Weights of a small transformer language model: 21 layers.
MLP neurons of a small language model. Each row is named by its layer, matrix (up: input weights) and neuron, and shows model dimensions 0-159. Each number is 128 + 32 x the weight over its row's rms, rounded and kept within 0 to 255. Numbers have three digits each.
After each neuron's rows, "fires after" lists the tokens most often just before its 100 highest values on Wikipedia text that the model never trained on.

L5.up530:142136089143152106138146124099068176131100121143138112112175129119135108098161160166197133165121100114074091099080165153114160124183144144168107063070105173102154157119140189140081143150161077089139116107153155120101107156094130069162108155138128151143112062138148217089133123107086095082132193161108154093139126114119122192145123174135115121129084144142171121094104090115081158083106117090147084147078153151135172147156119120157164167167091121053093136137161099205151131108117071
fires after: " a", "\n", " the", "-", " an"

L7.up136:121091123178109104129134095082132103143114111050143183149126143145088091166126183178131114110085175085132103128053076096122104131196087131181123105193182143146114100209113092105155069150171127121157089136068152132140110186134128115112137115114106141140137090084073113166167116160142096168115144117128133082127120212122092146121142088108119096101175145076159149089104100113149145214205129107134149152135150141136071132182122110120078112123160165097132133155113159142143140112101140
fires after: ".", "|", ",", "\n\n"

L3.up585:120147096151189093149192101078142173094115146166138169113117072173094112117098163111163164127118141163157112085125098084062133135136087120124074190122096116079119118127163163120150141125104146102157168134119040167162149101102118109076161081082077098120116141072130112155182144114153127111129083154153107079147107151131151145100187127152121082098068150155126157137125128093081136113113149106102109115157158107100191151189130123105157162127135126105177119147149214204094172108146178
fires after: " such", " well", " known"

L11.up458:131096117137159138050114116117086180142142151113118136088108113142129117147109134154120175069159147158161152113082116154100145103100120136169067126146156170155142146157130133166114077093135084092110111176180127141138179094207159138121128117150129170153162072156101127165138120101123177149128100119168132149126135156109122059116135127133066159148088162122098119092039198107148104158083097151140150152085124113060122118100156141100157072071086145169138151093183099175031168130094141
fires after: " |", ":", "|", ".", " held"

L14.up324:167200128083098150091102141142168151128109105133158134109182192126077192124120081131147166141147085169101097113177106160143162100128152126182158104162150121129123159159099132067118154177069184140085130171082157126108092138070119104133106173113136120172143113124142095154151106125136106126162196149093122134141176120155108113106162134202126077144117171039114122104165125164140185071101159143134159151137147100168139101086121147194150115164130160154165183141077101077146148172107112
fires after: " |", ",", "O", ":", ";"

L15.up275:083155112064125118153112178109137125155195141110155128121135157070122101131149125142141160160142128135186167083124143104066124148192124106136147144154147118140121169143094077114200163201164103074130113116162094082129124123083109136164095197079088147139157090050162120146104135098115103133143123157103208173106134106107091122168159150113163124130086115151175096088120124133089113090100064060128165140141133078117125092065165208121175129124131139135131124158146080098121149151172165
fires after: " =", " in", " the", "\n\n"

L11.up366:121155089127120177111109184059129133157134108134107089145140139115114131144176133132191158196094130110184142117083105164163139144154159134150145121144117101094167162136092126115125127137143144128094048119149119128102137067169103064146130107150168170116092084142116089141078140077159134140140145118136144123157127090145155083192152117088113138068089106115173119132191136166111121128163145158111147143095066082070178164192124093096064124165154072108159224113123108147101101190138078
fires after: "="

L11.up482:173142130109133081100137126138127182117151116136160127167153098170154149143086100117083166131211125154078061099162096150137123149083155113115125123166132134095166149088105159096090145148084131171083166142137102127063191123128096106144112154112129141133140109094185105145175189121125134140132120150215118154120111121167089157134113086182141110181108102168072099101149170103138144106106080145196119125099141144068172123089098165167099095088116089089171177126107071162118128161085051
fires after: " |", "|", " 2", " 1", " 3"

L14.up331:145166188186134116153169122097158097162119152079183115109085135135142074184131126117137155154137104160129089102110135161160143181161105124130114175197124146158141190127081135080109084122106108133102121096147125147105180169201172121119165169124132151115131149060156133105179128117095068124128118146142119141108143110127129068132127158120152218044134090100176075085172178137103110101182185132097156090147126135109164130194136122148110172113107152087085157139140118131087079092095115
fires after: "=", " =", ",", " bo"

L5.up518:161179130139127144106108115127129132153189185099129155137095143154105154098107097112068182133117126111167111107185163145131080142149082150114142085103141148170130145120202130063115138162080178118079162121083098098121134099120126103095106120094118162182159077184093185058136160159158137128138092161106122147097150165149102127099124042080187105077211108163131150086128114157145113146109147095138143143149122155173052123123179145101093118110143114161067079123189103136117124148141108
fires after: " as", " (", " was"

L7.up127:142125145168139154135081179103162134077128134140145072126138156103142131144183070190083158107161145091087091110086167092100133146117072106161155108136147142112160099061085200117158194138161108122182118095122076080162205124108098108147129136129128140127111122097121087119040129201158102140159135107148129143095158094130154147127156133163088124084169126194107094145173140122159178071154157106142140119153117131125121079165139066137127124153158141182091072131135140111065119089084134
fires after: " the", " a", " 15", " 2", " 8", " at"

L3.up241:111093164136148153069104125112074204122153160134085170135120117201100121122124197126149174166082181158168121071095098159104150042148109126093090119170118109127149111090150090146166179105057127090122173150124159172125160078136148150110151125102089136041131145109102157137130108082134170086134078166088161112101105139143143117168148144139070119128118168137094142104127154121109112178143095123135134132151131165125182101187147091133127105133133185069140125105114171132193071117111175
fires after: " such", " known", " in", " well"

L9.up507:134145173122145122122147085138108108127035175096127147102089159074141090203156132088116171102062114157157110075084141113111130149152125063145130171158157154087160168105104179142188114130082155098126085071203091103141117062115155136098158137142140151102128172176115140110107164138138144081129135150148161200096116136145167126196129096130121116111055098135138156153157119185109127080123086086103185128147133141089145171164091134085091117113139094134175180105117144135116116137168104
fires after: "=", " 0", " exp"

L18.up107:163149164171109161163134179112154140079112129065119131145083157154102051166147158096118183178147127148169155089080110068111146117097088155066114156161121112184102117159053143085142183159110103123143116138132142163112157098128098219136149149120141133145155067123157079166149145151082137087092112183106100145114118107086151136145079081123082145136155100123089152059139162170183082096200145116100102115152164096134088162158091138139093086131135116140122165123158118102162148131153121
fires after: " |", " 1", ")", " 2", " 5"

L9.up390:178123116181152117105151087107088119130148103167139132173102102145089107098097089166185121132145126152128067126147123124146116180114126119148143149117112104139061117133121109153114205171132168138115174150092064099148123137118104169179192168105165148091069142098129088196089069131124113096170158082097160121132132075158128138156146190093164110144142159152080126108106134121127123138171113129144099089106207137125132098097155072123162072090130193095132086168085054179124086128166145
fires after: "\n\n", " is"

L12.up421:146131113093117131110127039056099130077130077157124140087078152133138124086138125121089146123136144169079123140151105158152143211202110081118127194104139112095177086126109104094157175123134163128114097153112088140176145156024133119172149133110182122108139150133148097159100133093136130119117185118114166112137202091201129142151188115113074150087137108086129112150146165163125118144171110123155143084138149133138104128154160123096133054140150160090174107096119151158116086080174091
fires after: "\n\n", " on", " in", "On", " On"

L10.up491:105141189142088139199153086162087127128110178065127154111111111138131145111120118102125131061125103120050131114104096170122120160112105114143137129136112102152095154170097099131079122115131133170120167120136128122073222118126147130184106123170151152132209139128112146105104115096068103050144119136114183167134115118188173183126096151167116182115163200092126133136099113139081192079133069100128158166136186102146087112112139075122159112168160164100106110130125150101183096109120163
fires after: "  ", "M", ")", "|", " a", "Se"

L7.up158:076114059126104123144095124085083090120176139106078103126122112154114093132138158155137147111156161124159136096123165113082120117147103053100137070149142116107122118164078121128112193165158106055153100118169154120118140161167167051156052128129165184149113140124125106111097141125132097104105103105128199110129126146094121120171149180074096115094138102099142087125123111134202136152172155168201134189204150172149079107165145108207108137120156104118146177140138120072096152143125135
fires after: " the", " made", " Density", " a"

L8.up593:141170151122085132154097180067119114087085124098164108157147134128135068117201094215185088191134136143122125128124087112178146085129155106077101126133150163108166111122104071135097154140088090117160149079189089143114219176083123164105090154195150148119165112134114103142100153140092152078155111073129135110132121137134110154184204163162128148106130114157117090164146152131123123137116130140108128113127119054158115090146135137159062144141158122102163093141097100118078096096138193
fires after: " Ne", " United", " ne", " New", "South", " the"

L6.up265:123184109171108169123117212168114165105139167091136107068122189105103087181167136147154108120082071099097144127101116135104162121167104116060068070099160135112137140125168158155096140151078117104178111114139099088134143122154157098125067129156124181106105184107170146096100104122183089124180137130137113063125186203141120157128104152118143125161157060192112111124118084160163126144137129108148159080135102104150044156157150102123141104117164123125137089125163143139057111122096129
fires after: " the", " a", " two", ",", "1"

L9.up407:115136132124068127189153195043120085087101125175133109116164136152108089124155083104121092145145146158148140106135042174077085149115136157111178069190120160134115132072153132107162140110124076142142130145170060172155151118146135120135199115136155156087112152114092144122138164071144155070142168107152137116137102069160164123163120085147124071112150089146098138123113212112075068164149128186114108116141136103122106118194150110126146132172169128109090093122108149110102133171140171
fires after: " the", "S"

L14.up126:130160116114099059179118088116133149125138157083170136089080166122152136121075101165149122105152134098096155147132113166106182167185111131107115212156148094126103150134148080089145106142114128131085144107065130109074112116081109113121149137145108146231116087169114190180154138152100079090137105163177154172147114079082120224172108111108098117130144175099131077079138117141155132102112126125160146146147122128092050105130166159148148158191148187094109170116163128127112153111133134
fires after: ",", " |", " in", ";", " (", " a"

L11.up15:096149126095124168106130121084156143169113127130116118116077096162132135090129102103126192179127122101127118166124168096140140114094146089107099166206161124138145108089150157146136141134096164119050144135172143137190158057142123195078194092185177181138130085176197179128131083102131120136149095134104118162119133127178128104133136158159088121093108101113164097115144126167134162089124068168162135136156057111101132134163124095098174113150134061122106131133175105136086107092064052
fires after: " |", ",", ";", ":"

L13.up517:064156167091178090132130151102143141144141152066109173059086159172137092130110122134140079144140164104177174114153125130127145166116100109164106094183165089100112170169043093130132150116135111185128159155168126141135166109129120089126164175118098203120171108112132161158115170122113145145124134142123160065102187083116086156130078140087139163154169152142141124137073148163111109071144125037097144129138112176099132149098106100106128124121186094094068093118189101117109073101121153
fires after: "-", "\n", "|"

L18.up396:121085102146140089118168137066181108137160110118079159195143091165159118191147106169151140138130184109137110115149155106119183086116146126091149153116187131066120154123133076152079069130122197072151104103115066169087156134147155119147104111130145125107150146137076098055124071102149110129104088111158116183122153079127122138107124236191125173126107123139132108115156156183160168149115121143129118143118138123087144161127114099144141136199129151076085079118076071109127109119142163
fires after: " |", "|", " a", " Position", " the"

L6.up327:167105154114156112082145114080123131110114119136097155107108141175096137150157215094170115231110114081131134151139140145185121083140163096138110138145146101080173103110081116161098092125113118135096130135065113082154159224102141101107165134097162148085070147151120130118118075170148153136097147123200121148199091055145122113130147091125171148141126150122063097147119097097133079129156141063158146139140104117114089131089129171131134137093147068086135182157119167143169127152167084
fires after: "-", "\n\n", "d", "'", " Mc"

L2.up364:144137165166140153160103092114127137143151127116110094168145183136198077168172107089109099207152158092159045101159164134078143067097123148104174141078093143101152198109074172154159118120050162145158134093138133113100140179167128168135128116102126094111121151100116070140100189126099112128124109131088103131159071087111137086132157172183150127118081148143152108153146122119093138156140090103159157092100125148159127173135146138136147097148135161114065149114171093052095132175081086
fires after: "  ", " 0", "-"

L6.up111:137110090165123174142097112135146094130103136110148119157115071155112100156133088118062174143082164133098109121108151127031118102142145148193105110117112158139139128170084122100092178143109153142176141091133115095101077092122118122058111196088160174135108119153127109157091126057083137180146125116062121162134109168148153168143209160120117137249103133091166163129181136129160130095133112127167155142126117140079146128167131147093151095095144157137171071077137139145175111104129156
fires after: " the", " The", "E", "\n ", " ch", "C"

L5.up126:094124094154075121120201110125133128141095095166161114139168152142110133094081180152134090076125182149155105164141087118093149145125124119156070151151218084059146160183143107114123105129149158136155070064053124168097102199096142087092121144102154171117147064157087150125109171095110149113152153157169090096102159153064129130097131073120127084108115173122186110118093149114090151128110163112161166149126158130104065158131138133111136120124144144099130141114123085137115210126177165
fires after: ".", "'", "\n", "’", "\n\n"

L15.up41:159151117171083109133153089169141087129128127111130144138089124165106166162065057109182072103128148115153150134098103100103177139123167101120096142191104161040144187083115149101143090083103190108072184082094134108076205050116125105165141112094112114175111135113109126141122072151086154158120168139160169134109117077118143134164157137160136059138164145137170173076193148115108117111091134127089139154079166184165149134143149139171141106148145144083137142120144166128123133134129145
fires after: " |", ",", " /", ":", ";"

L3.up226:100137048166176133137155087123178111128109106106135149134133146110094102105121110132111146176147183119113149060140139112097146121112085122112155166104181162172117120130100113180075133162114061097114092087110103137167194186177163086071127185217080183138179121131103125149094179141109092143111123160139135110072141097151119071145206135161110146108063125095076135133107081130131150104133156130145083109187152149142146171143168092111168146075106169111102122126122106127139121078140132
fires after: " there", " the", " There", " The", " is", " a"

L11.up95:126120151115109069122156112083059170138101093183137107123160167126143119125155123193138134103147077126200068130107117158092099121153141053108121106154119111140135093147122077181168132072111152071157142161115104090062100124059091145177223156118102123113122149170129165139143120094180164114150145153126163167120101129179142132203073151134123108109077080093156124111062158138113120148123122122145133158118080134136112152164166086081169132109137136152106116117136076126072153194127147
fires after: " in", " the", " 18", " from", " 17"

L5.up540:192168126113156140111112179112118144120100094073104104148088122106128093065123128120113112126167178109118157125132129188155197110172054148147135149142129107131106124069166173095197141156153187161073138088119111140125148156139124174117129127147132171103151080144125164133158117138144075133134094118141113098153237167100101153146135127131109111127098144124136103129181089059187130070142106160120144126142168000104141137104165155142088114146116137098111100128182121139072140101103101
fires after: " |", " 0", ";", " 4", " 5", " 8"

L2.up538:124148111146151152091122184129146156129162135127121095064084128186117151203126186095170143107174234157145129050110109126133176113120128154110103135127153158140115130114112133082102107136092159129128164116083195154129126101126182104131096074175116194102087156099075122151134128138117141125088087130164068138107140137103069092136183127115101117107166143189166172089160121103140074105155146120160155129104125146133154058101130164083143131141148139174109116157099105042064105129142107
fires after: "=", " |", "|"

L9.up117:133113131149113152171100170141107100106158113114114147130116158138147166156107101112123143184139103155059145117107132100020089112153114154135103093105089138120148127105126140126118140059130127081124119122143157112130120114174182124141123151145152173117134091132142144075114132058107103107156083147132148202088113093150075128163174153150097124176129040089111155123221190138135123154179140134109168206218144127121147100136193168168131076132118115104136109088099136123059083144118117
fires after: " the", " Ad", " an", " in", " The"

L10.up456:060118096123141135096080071123173093167169084102165115088124111116136117135133225131027113153110137163111104106119125100114161114161091096108100099145062140112139142171118181112148099155115106095124105142122110116140119140166190171164172110148149156136104149173086108169095169105115133138103159113119089181176095131087079094142110172084130143098152168109161175092082150131060108140116171137175177113158095145188165165141113127125153112124119106105052175127162100131108107190153126
fires after: " |", "  ", "=", "|", "son"

L10.up232:128117101121126070157157131121196192143128116131125193123129132145145101122156085215144135101140059117133189121072148115073168135163135145193153082133046128143190107117092129139097140164156144159172172195154094165058117161117113122129166132103100107136089131097113136172150125164156125105039070107157111123100115159068130072136109127146131123083170135123125127134125122036126143124117149142104143158127111158104106160099122125131146119150147199136161081074114078121145159100156116
fires after: "-", "|"

L3.up381:209169121169121140087173110098096101129143097118142082102136160052108113159112160140102132132174094097160131106166132135129121130171071127173109105093133110117153084149143154124172099152154075055117150099143129097177138156095153154194099183090104150160147056138099182139180134145143088100157099198146168153108113144100099156131156168088145077099106121107103106113203190081139120152127089116166133184134119094111135120175123064100138116140150098099170087130116150098088102074133094
fires after: "-", " the", " in", "=", " a"

L11.up13:174192130094152145084149130124154171108145097100148119063134124105160158145126120142124157114089053158154116085137187097126138161102137120146120155094112119110118197119126110134126170103179125154146153138150106126139157128106147085177145115096107150159117184143086149141158087099076160159108182161118179122162130083109087154086068228114163132126136131118091132136142120084105117122170116153140164113143158159178142151118106079134084070113146096131047088115103043088115029159146134
fires after: ")", " is", " a", " an", " was"

L9.up261:086121129046102120132133126162129137170145104170192073074113130159165111081161084138131091095166151077149103110096178194136088099129071131097117167190056100127130092148166157123154150122114172143114204130145147139113145129133082174107125104153240133146091130143127169166126162128150123104152149125135058142158127153098121199117136161107114149110092119114138155121125190154144117128125135164158157129087087128074052092072133069136144115126100166156124106142166119119119129137125073
fires after: " |", ",", " reve", "ed"

L15.up394:102148118056145090143169127135160101140169170072130118136093143139122119100100085156170120111129119057154121114145141157095120121135144148159127072160171125180135116182120113158201136106134117109098077141154151175116105105150107113135140136168090173164144124089130200171139164089143156147118146064188086160104044115120126107164131079089081072170199194147137132108119089117156128150127098189119070121159117113175105144099115147050168146149140130091138058134141135088139080141141139
fires after: " as", "-", " the", "\n", ","

L5.up399:126160078134152174137157185084180119119069127173131092132165070114130060119096135181149081141114084110085155123182187132121089089154130124132094091099141136114121115123123070136150184123137120136209150138088078163126137050140110167112152127127090169123069159169167113155078147077146135112158109116139145113124098100197201132140123108173173151146106095123124122126159199150136062095135105073139125099120106100115114063152137107109176148161189087155127101127124095159121171142132132
fires after: " the"

L11.up83:143110075131110142189131117087141180062172122081144097164093170155125170135165128172148166170136106094070106112131154147106085106129123169182039147173154112131129069139121140113167087138111175094067164159131132126189157114096161131134138093093128144130172090164126131158104110117100136136103093183109052158117100109120078162121186164089107125091141136128137170128061152124147206080119121140056164152160092141095071103110160099111129137121186122153129136088146095113146158127140159
fires after: ",", " in", " |", ";", "De", " of"

L5.up532:151109155099125090095126133146101115145079128115150113174156053207151165143104167153063115139175103177133090093119128131115143088109096113124128042125122123137145156108140125149082116127112195104116195142138136148204118107128094180135111169191076127165143070085149159123183168136109129107104157123165060168168058144204112131117090158165147125080115090132105079097181097123156125073122126152085121103185126109072109154134105120151102136157135139149104113082100157168118120150104134
fires after: "  ", "|", " 0", " 1"

L2.up118:161182149117150105089211115155140130153159122017118161170132109140170099112127152136156093175129193079105147117151104104136128127211111075114060160095158069143107086100128112100144075128142130103116109160094092113111133143122126071063121129148116193104141142122153131150138158077147114191126131182142179082115151098183134109115110146112152129183182134144133135126121141143100127181119161146108063106143139153108156137138156120168106123100114173064075079134145113108100161072152087
fires after: "\n\n", "  ", "\n"

L10.up109:107157093141152144151142152101066135144111070124101113109113111146115130085142126085153195134113085076069117185093165139110086105169137155165122166145134121141171116130128194117134190116139117179084114112144216108111151115194102109135164135179163161092063126091179142086125128055119103152189117107108104119082114129102102100159104164091130134164089104129158118133142158109090138105093108167149105136162119124141161191098141149062161148171197154209141136114113162092145111117107183
fires after: ",", "C", " |", " C", "c"

L10.up447:141135138167174101119120134093158161167171171098122103136134117088127093218123097113097110139115182081123101155070101114119117117136131137124112063097127143115149103151104143156093077118111139167183095182137128136114185146091086156098181135133181098091117081070116102108134156089091135139050110208179113135122093139132109105132140146197157138127140153147118116078114086160151104155135114090201107062144112150107132088195124150128109085099140090110170142161164159146079106157186065
fires after: "-", "sq"

L3.up200:105103137153122121114142171156140087079145130105100064151142130160117136102099166135109113150188090128137136073111175154065139103122120133128114100138090136109101127163114121109123180068103174104153142124088163173083164171069165158138109148134135149089107161087053135160159120113072136139127107161118084115110171115141084159114166159161123055100132213127178104117138156111108080153142183162229110124127105139103077098112171157079102151165144173166109065099133189102156097124103143
fires after: "="

L5.up115:144130061100177107161107115085138132125099090158155127130102147103071158086154137090137209089136106099102095164078147138153164117147111173137112171166128130114059126127070060141183108163185156142113124136133120164073144198158098084133146097121188127109093103139084118164103144123163100164121162158158096146045094197113177108125148122156119109119092110114133188138077098136135131145144146171145129123141149159120054164100149150111108105089177166152108133126105067092117142165195113
fires after: "'"

L2.up243:201086126154104162106132161156133083100176136079127109164149143141130146130179150090066169157128096168167140080115200088111170127079098110151128137161124108156122188171129156096115171124104166185130089132064181144122110176121073127080161132111112148075049142146143065119118126095119120131118118155109106172143121197076107111093157133155137076154179099139146128109181098101110110124153099095161111055164108156178133129121123096083086111117197123177137102143095118089123137118111164
fires after: "="

L10.up183:134131155138170118122155119169067168150037176111128103162144187136160148179169091167167174111151184171136121141183136121107143076183143134171110119121161099061121151177059138073120088132116067135148085090123114144172131108114201094129137121123125165113117118125123090137158144107095089145094147120127113069174099088111166136147062077150139171076083130132120118104111102142132151157079136098128161078096105106173062111121158102121194150060135099163124146134144136098155122161147132
fires after: " |", " 0", ";", " 1"

L6.up270:085160159155114195115069157077098182114161118137160141066106119093135124120110160135102191149136124158097147123149158136100154153134106103157184068131120148123113110085120122117175105184112104042131153123117129144115152115190166165148133140113138119117131124104116152089047130115174115078122095160140144150112073138187148165160078115101115146131236097140112143117146120169113095091118119103128135141073133067097161120118169084121133189137194046090132109183086115132154111167142113
fires after: " =", ")", " was", " footballer", " the", " is"

L8.up621:163188172100100110119206126142108178148131119102114135138125079120125122082115090106132135154154123144157169125214169129130142109172139109120182170132145188133110128075130104098102137134083166186065190124112078152135164076158094131151147143123136155091096082111110116099147136163137071188133110107114108151119161107180107164119153130176105068179128128138133087083227136129160196064120135116125078134107131070065144103128092156149146104155140130109179123145111113097070143163114138
fires after: " |", " /", " -", " bass", " Japanese"

L12.up67:142084152116135199168139131127180138128120128147148043125094127145055100122140141133084131142085040138191131139125122095120147106167107188138185126129134154130168079142109116092137122153148054101166111139095101110105062153144204177127090149116145134126089105126123202115143181093089094097110111105138142141096106080162076198121147099129146105155135145153117097117208112166155055084151132142116140181123074107130083150116122129163085124110136150126106111098180126124118108154150184
fires after: " was", " on", " is", "born", " un"

L5.up146:125144130074120132151128080104108092146091124158139142125142141132139135202155101098153129160146132131116107134092136092141174046124130111116077132130200113072130142103062187132120121129065164188172091127149114119172138141089140179157144112174168092092069123161088059147172173158127089124102136198125162098116046139119103136133182123146132160122136146155148108085116150133076104123117096112194186141142155154200127151146167083090143119116108102068116086186125084119122110159136093
fires after: " |", ".", "–", ";"

L5.up579:187138098194089125132096133094142157124134132128110126098122139134122131130170150174097147148086113130147067147052162174127149151066135146144132091082109172088114153076163148132169146143194100069123127143145084120106113125169172108178127090093089243177072104126164144102075163101160096152165152155164135099100173109131082106137121188085085050044136129143173115162092137105133105099148163131180148142148073155143132123136150118125113103098142118125113170093128123133149104143129109
fires after: " a", " the", " his", " an", " The", " their"

L12.up611:134133160118103140074110093181203185089088083090116117117084113135105142145148193122110156136123117126108122124148137103140123098172110068102131127128160162208142118114068168076103164181138097146127148085115100164113169078139116106158095130085167139141117179149145088115133110049141101148131087130171164080074125147074131127101060166113166135101171080100116116135168158119138101125172098135195121140159181157103214184116131081114154142137098135130115184112089114148142142085157167
fires after: " one", " 1", " 2", " some", " 3"

L9.up590:140135124120132155165130098124171106177123121049118118178103108124069140070131177113126154160139104106133083092122129171155135159155086155102132149092079055116095081111193147101143154136177092127108145162118111164114152100148161083133141169120140139139108125126124102118128045104102142073127167225158166171095144114155112114165140182112119163173145149085140169087150113180075168130133096123145139154084121095113095079073200122145166089158140089077132101123073067113107120167142142
fires after: ")", " is", "\n\n", " was"

L5.up548:185136139115143184164121136052108115148134178166128170184169106097113119114133169134094147150146174172132065178162132173153052130149091118139095134113105146075078117145101108164156188101115117136101167123155047155108156055115120138110094157075132126086125128156163110109091121079121113076124118132117142180150132156147170073188118109144166103102152146136137073114117073091168159109085098140185081140123123130121102170098128104176101199166107115139108153119078079149160101153104126
fires after: "ti", "ici", "ona"

L11.up574:142146108051124144110140089115135104129109130127170047104141142145151086164105104121041092142093096149125099143116150112168103106141136138137117150101196174144097077129085110134130140150126121117131117152203136124166214126159120150136148169178149155144072063154116097092102098108080105104161136133126145126128076163128140196110132166135160161119171097127133101091072124122128176160111092108164185165115100094143105164075163154164175129173107092093080106114134079220152117155117077
fires after: " the", " |", ",", " a", " and", "|"

L14.up91:148178132125128166152088139166143127070124119162151104090082130178104132104094157117063146106100111182122128121163178062128093148124201185127194185134186124075104155136094138132087129187112129123141082154151109145143123162114140176087103151147156107100121102125121208172172092133119063134117132064134117122118123126132092095186139122120125106093131133091078095151126132135156197061114103156189168212138087120115151147164122160106104068138133128136166131132081100123188126116106106
fires after: "-", " Jo", " |", ":", " FRA", "|"

L3.up477:117181170136149118113106125163128119162164122112108150128110121146155171113141096089101193174124065211109169147168082130084173177084140133123046142161112187147142154148126091151120160158088160153134097166108123131115080099143075159141125144232126127187125105163098093154158133124114075131165174094124108142128075114078078147159121140137160152120144115065147108108091094138161110095099081134150115162081162092098089134121119165112130118164108143105152054109153076166132165100132068
fires after: ";", " |", " Fe", " BR", "K"

L18.up536:162108096137073092091137133075143150176196058089156093126162146185150149101126131196209100089109103101139118120146131160117136093095106118121097135091138108059147108141155131185121078143187121153181132121132111173169128125116114116131144196192120121155112129119152174105130141120093136078100074146118109173073158136134081101064150112143141122160108129143158063113118058121170111092099129156154167192105159105054164163123140106082146170156108159090142171134092118122155129116102140
fires after: " |", "|", " in", "-", "="

L9.up317:129170116084127144121118113110172163105143099110115152111142107136105188161111137093135131084116118133139139127137119134144127115132135111201078190164136115140104128104132118148135109111149119158113150093141103135143219098182121083148061088112136108104159113120104101153200099106103078091149149196122113112100078117128150124061135100169108189134112241109090130084114081075108226159128124160169140174151091100137156123135097082144110069156132109106142213129139078145117104150110181
fires after: " |", ";", "s", "-"

L11.up619:177161109125158143180159126105132052079129140074114149172149147160168108115140142130185119165105081157058181120103140116160139153121159121027118139113133095125084072132130113124153176173150118145203135108104114123120131122156161149154166101139106150093084094135176094161106129098082178166115133104149132155041101102163145139125161094098068115178147140181125172097089138119124174137076100155122102078150097119156110138158068096077145164122109143123131138177153078160114097168155088
fires after: "\n\n", " at"

L12.up17:154166034158137149145136117049073119135055194123145127169110131137122072132116170137093078101153169189085124072131124087076109070103125129118115136115119139132129132143125147080102139121137116094154139121128125158128188094108153094144148139166135135139167167151161145110090180064170136081180148133164106151117138091127172186156118058151116130110189100123105113134099159092099141082203115115105156080116071116166167126118130102147185199124107140151113101160123146105111153159168172
fires after: " the", "  ", "la"

L6.up392:158113141163108112119125142074166141120144147199151104133154123195089112107049122190120113126170104164122164085115135146098123154130102052135149099110079168099108146118070139100198106102116130111168154182142109140141169095114106101069148132103133184108114090124150138132139106076216149139132156158143148134121125079168165135171116065145087149138149149155083085120141165147106068095122144124136148116131110103110138126105140179143114086165138078195170154109086087106035117100164179
fires after: " the", " of", "'", "s"

L3.up80:178100048149185165094172129104159103139104109146088064143135118051132124121145161118060136174139186088081089115154148126120154108131141087102115114081166108148129134160119087109079135118098185117109112089095068092120132129137116154090182127205092169084133121113115134130101125107105132125142185106107125150130123134176135120160148148130131192066148145100132120143098163150157084143119220137179130101152107110151161103124203191146176088110127089096096134142142095089168124158172175
fires after: "=", " the", " The"